{"num_hidden_layers": 15, "hidden_size": 384, "num_attention_heads": 3, "num_key_value_heads": 3, "head_dim": 64, "intermediate_size": 1536, "vocab_size": 4096, "hidden_act": "tanh_gelu", "norm": "layernorm", "norm_place": "pre", "norm_eps": 1e-06, "positions": "rope", "rope_theta": 10000.0, "rope_fraction": 0.5, "qk_norm": false, "attn_scale": 0.125, "bias": "none", "tie_word_embeddings": false, "parallel_block": true, "init": "uniform", "init_std_qkv": 0.0326, "init_std_o": 0.0, "init_std_up": 0.0326, "init_std_down": 0.0, "optimizer": "muon_variant", "learning_rate": 0.00592, "lr_mult_qkv": 0.4, "beta1": 0.95, "lr_head": 0.00347, "warmup_steps": 200, "schedule": "wsd", "decay_fraction": 0.922, "decay_shape": "linear", "final_lr_fraction": 0.0, "batch_tokens": [32768, 65536, 98304], "max_seq_len": 768, "doc_mask": true, "train_tokens": 657300000, "max_steps": 10950, "dataset": "wikipedia_en"}
MLP neurons of a small language model. Each row is named by its layer, matrix (up: input weights; down: output weights) and neuron, and shows model dimensions 160-255. Each number is 50 + 15 x the weight over its row's rms, rounded and kept within 0 to 99.
After each neuron's rows is what it responds to, as a language model described it from the Wikipedia text at the highest values.

L4.up1316:67 50 55 44 38 46 41 52 63 40 63 37 79 47 45 59 49 62 36 20 41 35 43 49 41 39 23 54 41 30 68 44 58 45 25 49 32 48 36 25 67 38 51 56 47 65 74 53 45 51 44 67 42 55 52 28 57 56 00 52 41 63 26 66 21 50 59 80 32 40 76 52 37 39 35 51 32 42 29 61 47 60 30 54 64 50 29 34 44 68 49 57 31 49 49 26
L4.down1316:60 24 47 33 74 80 29 48 54 59 38 35 34 48 48 24 50 59 38 42 64 78 49 27 47 45 51 25 68 29 72 45 49 34 37 68 59 55 65 44 61 70 41 61 72 56 43 53 59 65 51 35 49 50 57 40 41 60 56 39 29 60 66 47 47 48 62 74 71 23 50 68 46 42 60 62 54 55 72 52 51 44 76 60 54 70 59 70 64 55 21 63 64 91 59 49
Mid-word subword fragments

L4.up1154:50 11 53 65 96 50 60 24 62 61 19 28 43 74 59 68 39 73 82 42 63 49 38 36 48 34 34 57 57 53 55 29 52 59 30 62 75 52 32 62 43 42 57 38 92 26 73 50 53 63 72 38 41 40 92 33 65 29 23 32 40 43 61 47 75 54 48 31 58 41 34 51 56 28 40 68 22 58 47 59 37 58 37 45 43 54 51 45 34 66 40 56 53 60 48 48
L4.down1154:67 47 67 56 50 51 54 38 38 54 58 34 55 68 64 24 49 52 54 52 47 63 32 68 61 60 36 40 32 39 34 61 37 55 55 65 40 17 58 27 76 47 51 44 30 62 29 42 42 47 58 42 47 45 61 47 59 41 57 51 59 42 45 44 54 70 38 43 46 43 63 50 48 35 81 16 46 31 50 19 54 51 90 68 53 56 76 51 48 61 48 57 49 56 11 47
Word-completing suffixes, LaTeX operators

L5.up1245:42 61 61 33 53 55 74 57 73 47 68 59 40 27 37 39 52 45 21 28 62 34 52 43 64 88 51 33 52 45 66 56 67 42 68 99 78 58 70 75 40 64 35 51 38 56 41 46 57 70 40 44 40 40 45 38 33 34 56 63 42 57 49 52 47 34 57 67 53 67 53 39 47 33 46 66 63 18 54 58 63 14 56 57 43 70 45 43 62 64 43 47 29 47 37 59
L5.down1245:41 19 28 32 64 45 66 40 66 48 41 43 41 59 59 67 47 40 38 42 59 63 35 51 68 34 44 39 27 22 58 45 50 52 68 57 32 66 50 49 49 52 55 43 67 43 52 55 21 32 61 69 21 50 55 22 50 40 45 48 78 57 56 27 62 32 70 43 52 74 60 51 54 24 52 58 56 13 58 44 51 33 64 51 30 42 58 42 45 54 61 62 51 50 36 27
Job title nouns

L4.up1246:49 54 42 56 70 60 58 22 66 65 39 53 38 31 58 48 24 60 46 24 59 74 57 18 44 58 67 44 79 31 44 45 78 47 40 89 59 42 52 55 29 78 21 53 79 62 32 30 47 30 31 48 55 32 41 66 44 53 61 44 29 72 41 30 69 36 57 44 66 59 44 53 60 74 11 12 51 41 45 71 51 32 46 69 45 70 61 43 61 44 95 48 59 76 38 43
L4.down1246:47 24 10 45 30 56 45 49 77 44 89 20 49 57 38 37 54 42 52 39 47 56 47 51 63 37 46 35 59 37 60 66 86 58 58 44 65 62 42 47 64 40 50 64 50 47 56 61 46 45 41 51 54 59 56 32 49 44 59 38 56 33 68 44 27 59 57 56 36 70 50 52 62 74 87 66 73 70 44 46 52 14 41 32 46 52 77 44 67 30 56 52 38 46 59 13
Word-completing suffix pieces

L4.up1368:70 66 55 43 41 40 46 68 62 34 40 62 51 71 76 70 49 54 66 62 45 83 36 61 61 51 57 51 68 68 61 61 78 63 62 38 44 52 15 47 71 33 26 67 27 53 41 40 66 58 72 56 66 49 61 42 65 44 51 52 44 66 52 39 62 53 60 48 62 63 48 38 38 46 58 40 73 57 51 62 21 24 45 52 74 70 59 52 35 64 49 59 20 44 49 74
L4.down1368:78 51 57 37 55 44 66 61 53 65 62 43 49 36 31 65 64 41 56 51 55 38 49 50 30 42 59 59 65 30 46 49 67 43 28 38 55 56 41 90 73 45 27 40 68 67 47 18 32 62 51 73 64 49 65 48 41 42 46 48 39 81 65 77 41 45 57 35 52 64 38 54 91 61 66 55 48 51 50 64 77 51 53 28 37 57 62 33 61 67 68 10 57 51 77 48
Mid-word continuation pieces

L7.up664:59 51 53 57 53 55 29 55 38 44 77 47 67 64 16 38 52 41 47 39 66 36 26 62 53 58 46 29 62 60 63 35 50 56 36 59 58 63 54 46 30 42 51 81 39 65 44 49 62 35 59 41 48 41 47 49 50 73 35 68 54 49 40 34 55 79 56 66 23 48 45 66 54 55 68 45 59 52 42 36 31 17 40 52 51 74 70 35 62 34 60 61 28 60 21 62
L7.down664:57 22 00 45 62 22 73 33 55 57 47 50 43 33 39 64 51 68 52 72 39 58 75 44 58 74 35 55 54 49 80 33 50 57 46 57 49 59 49 80 58 55 54 57 60 38 36 54 31 55 38 44 36 46 76 60 35 54 55 46 54 67 68 57 30 35 44 52 32 13 73 41 47 82 43 51 71 24 53 57 52 34 77 56 40 18 64 39 70 66 41 63 40 12 53 59
Collaborated-with and mid-word pieces

L7.up677:62 35 51 35 40 45 39 35 38 58 63 66 52 56 25 39 25 48 54 63 32 27 75 48 41 44 63 46 44 54 38 68 65 38 85 67 44 51 61 41 34 46 32 44 69 41 57 58 39 38 54 63 58 49 39 47 44 41 30 38 49 47 49 79 29 32 28 50 80 45 43 28 61 31 35 72 62 38 48 46 10 55 59 34 62 71 34 36 38 35 66 33 58 12 71 45
L7.down677:58 46 46 56 79 66 44 42 81 72 75 43 42 27 44 14 64 29 84 42 64 44 23 36 46 46 60 44 44 45 48 34 41 50 58 63 60 42 35 48 37 53 77 53 44 48 40 36 63 71 79 44 70 35 50 55 63 48 65 50 55 52 82 49 58 41 56 79 24 37 52 20 21 45 53 46 73 48 52 48 47 47 33 61 80 65 47 53 54 63 39 37 56 39 27 49
Plural noun endings

L5.up795:44 52 49 64 61 52 71 55 50 32 33 27 57 67 44 66 48 60 63 59 46 70 46 51 52 49 69 43 84 51 46 47 39 36 52 65 59 23 44 45 55 58 83 58 40 46 56 24 40 67 54 73 64 40 23 51 59 37 53 69 50 62 15 47 63 57 37 50 33 38 49 45 67 53 72 59 54 45 56 32 38 48 49 34 55 61 54 52 65 34 45 45 34 50 62 47
L5.down795:57 76 28 48 38 55 65 38 45 55 47 60 49 43 59 38 84 67 59 52 51 51 71 45 66 51 19 35 79 47 47 30 63 55 72 61 42 19 60 58 61 47 25 58 39 34 57 37 38 35 53 47 56 28 29 53 64 59 84 69 43 50 45 35 39 36 48 91 51 27 52 50 61 59 54 43 59 47 46 45 46 48 42 49 48 50 44 26 51 20 42 53 84 45 65 31
Number and quantity words

L5.up1181:49 65 55 40 77 69 52 54 69 62 40 36 36 68 67 46 36 26 62 63 56 30 48 64 66 59 68 52 48 59 26 33 74 34 36 41 29 47 34 48 46 56 63 26 43 40 69 41 46 56 81 38 64 40 47 72 27 35 61 45 24 30 44 35 61 41 34 65 57 71 27 36 33 44 55 72 73 44 59 21 80 52 50 50 64 39 47 53 52 48 53 47 43 53 43 45
L5.down1181:67 78 43 64 57 34 50 54 64 37 31 62 44 42 63 64 48 55 46 16 45 57 53 35 34 30 31 72 40 53 48 66 29 59 53 46 49 48 66 64 26 35 53 34 34 68 58 49 46 67 72 68 59 57 49 54 64 68 63 43 56 31 67 45 30 67 50 59 64 59 31 51 57 70 52 41 44 36 42 32 16 37 50 62 52 57 41 49 39 49 72 56 39 47 49 58
Foreign names, infobox punctuation

L4.up1356:46 06 54 67 57 67 52 46 47 44 44 35 53 56 46 50 59 55 46 45 53 38 44 45 22 68 65 68 44 59 52 70 34 51 45 58 45 35 67 64 46 55 80 42 34 42 48 66 60 25 53 48 45 42 34 50 50 57 54 50 61 43 70 42 49 39 50 49 59 53 48 48 30 38 45 36 62 49 59 73 37 56 40 29 48 71 61 47 57 32 61 31 42 53 49 37
L4.down1356:53 48 16 62 66 72 55 33 72 38 17 34 58 46 42 63 73 19 75 66 50 52 41 41 46 65 70 70 84 75 60 57 72 48 34 51 64 18 46 55 34 89 34 68 39 25 21 70 49 45 60 62 54 39 54 81 57 68 42 58 60 60 32 34 41 32 58 61 62 40 66 40 43 41 48 60 58 62 43 46 58 23 39 34 49 25 51 53 59 35 54 47 57 42 48 54
Second word-piece fragments

L5.up855:55 54 42 54 30 43 57 35 37 43 88 67 59 37 57 32 39 43 47 65 51 47 43 29 41 48 35 29 45 40 42 50 50 25 53 57 50 44 53 38 20 45 53 21 54 41 61 73 47 32 44 07 38 46 76 41 51 56 53 62 53 52 34 64 63 48 66 52 55 70 45 52 52 56 50 75 52 72 37 35 56 33 42 89 63 48 10 49 57 59 39 42 51 37 52 59
L5.down855:36 19 51 48 22 46 18 54 50 49 36 41 47 54 44 38 53 48 33 53 49 65 62 48 30 50 79 53 19 50 49 56 65 63 68 67 40 30 53 66 72 61 49 53 44 81 59 51 72 42 30 81 44 65 74 71 62 57 24 83 47 61 49 58 43 60 31 72 54 27 42 41 28 41 59 62 62 59 32 66 58 53 63 59 57 22 53 59 62 47 49 25 59 38 55 55
Coordinate direction letters

L7.up1100:43 16 24 40 66 45 63 42 39 62 69 24 47 45 65 40 43 70 32 45 47 37 70 40 79 48 64 40 40 62 46 53 39 46 40 68 36 42 83 71 46 78 36 39 46 47 30 53 53 68 30 28 32 40 46 38 40 51 62 75 59 56 54 49 39 63 60 40 58 52 40 44 43 32 37 75 49 40 50 54 42 42 36 57 49 50 42 50 73 81 67 44 53 54 37 50
L7.down1100:67 32 50 49 51 67 61 50 62 48 89 43 39 46 50 46 57 72 40 40 51 52 51 58 86 49 44 19 36 00 44 64 42 43 30 46 52 43 66 71 37 60 53 34 62 30 49 49 69 35 42 48 65 37 30 49 39 24 99 49 42 63 47 53 32 39 54 47 70 53 53 49 91 50 31 74 29 44 41 60 64 28 69 34 47 48 45 69 65 63 43 25 44 41 36 47
Person role nouns

L7.up369:67 28 53 59 46 35 69 18 49 52 38 52 51 38 23 45 62 58 51 53 68 29 56 70 49 24 57 57 13 57 62 41 54 30 68 44 66 67 50 44 92 56 63 55 36 69 65 44 35 57 48 83 67 32 76 34 54 29 76 31 35 61 52 45 53 55 34 70 57 56 53 32 40 46 41 25 52 57 09 77 36 53 53 87 44 48 34 74 53 45 64 50 37 43 53 38
L7.down369:56 39 52 71 68 73 29 64 53 29 52 83 42 54 38 41 79 58 45 46 45 29 69 83 56 29 52 54 65 63 30 80 39 32 53 67 64 50 38 57 44 46 45 30 48 50 52 35 80 59 67 47 56 79 45 63 49 44 61 36 39 34 44 32 51 47 58 34 47 49 73 18 48 67 55 62 41 35 60 46 49 60 69 61 53 26 51 52 41 51 68 52 80 61 52 40
Mid-phrase continuation tokens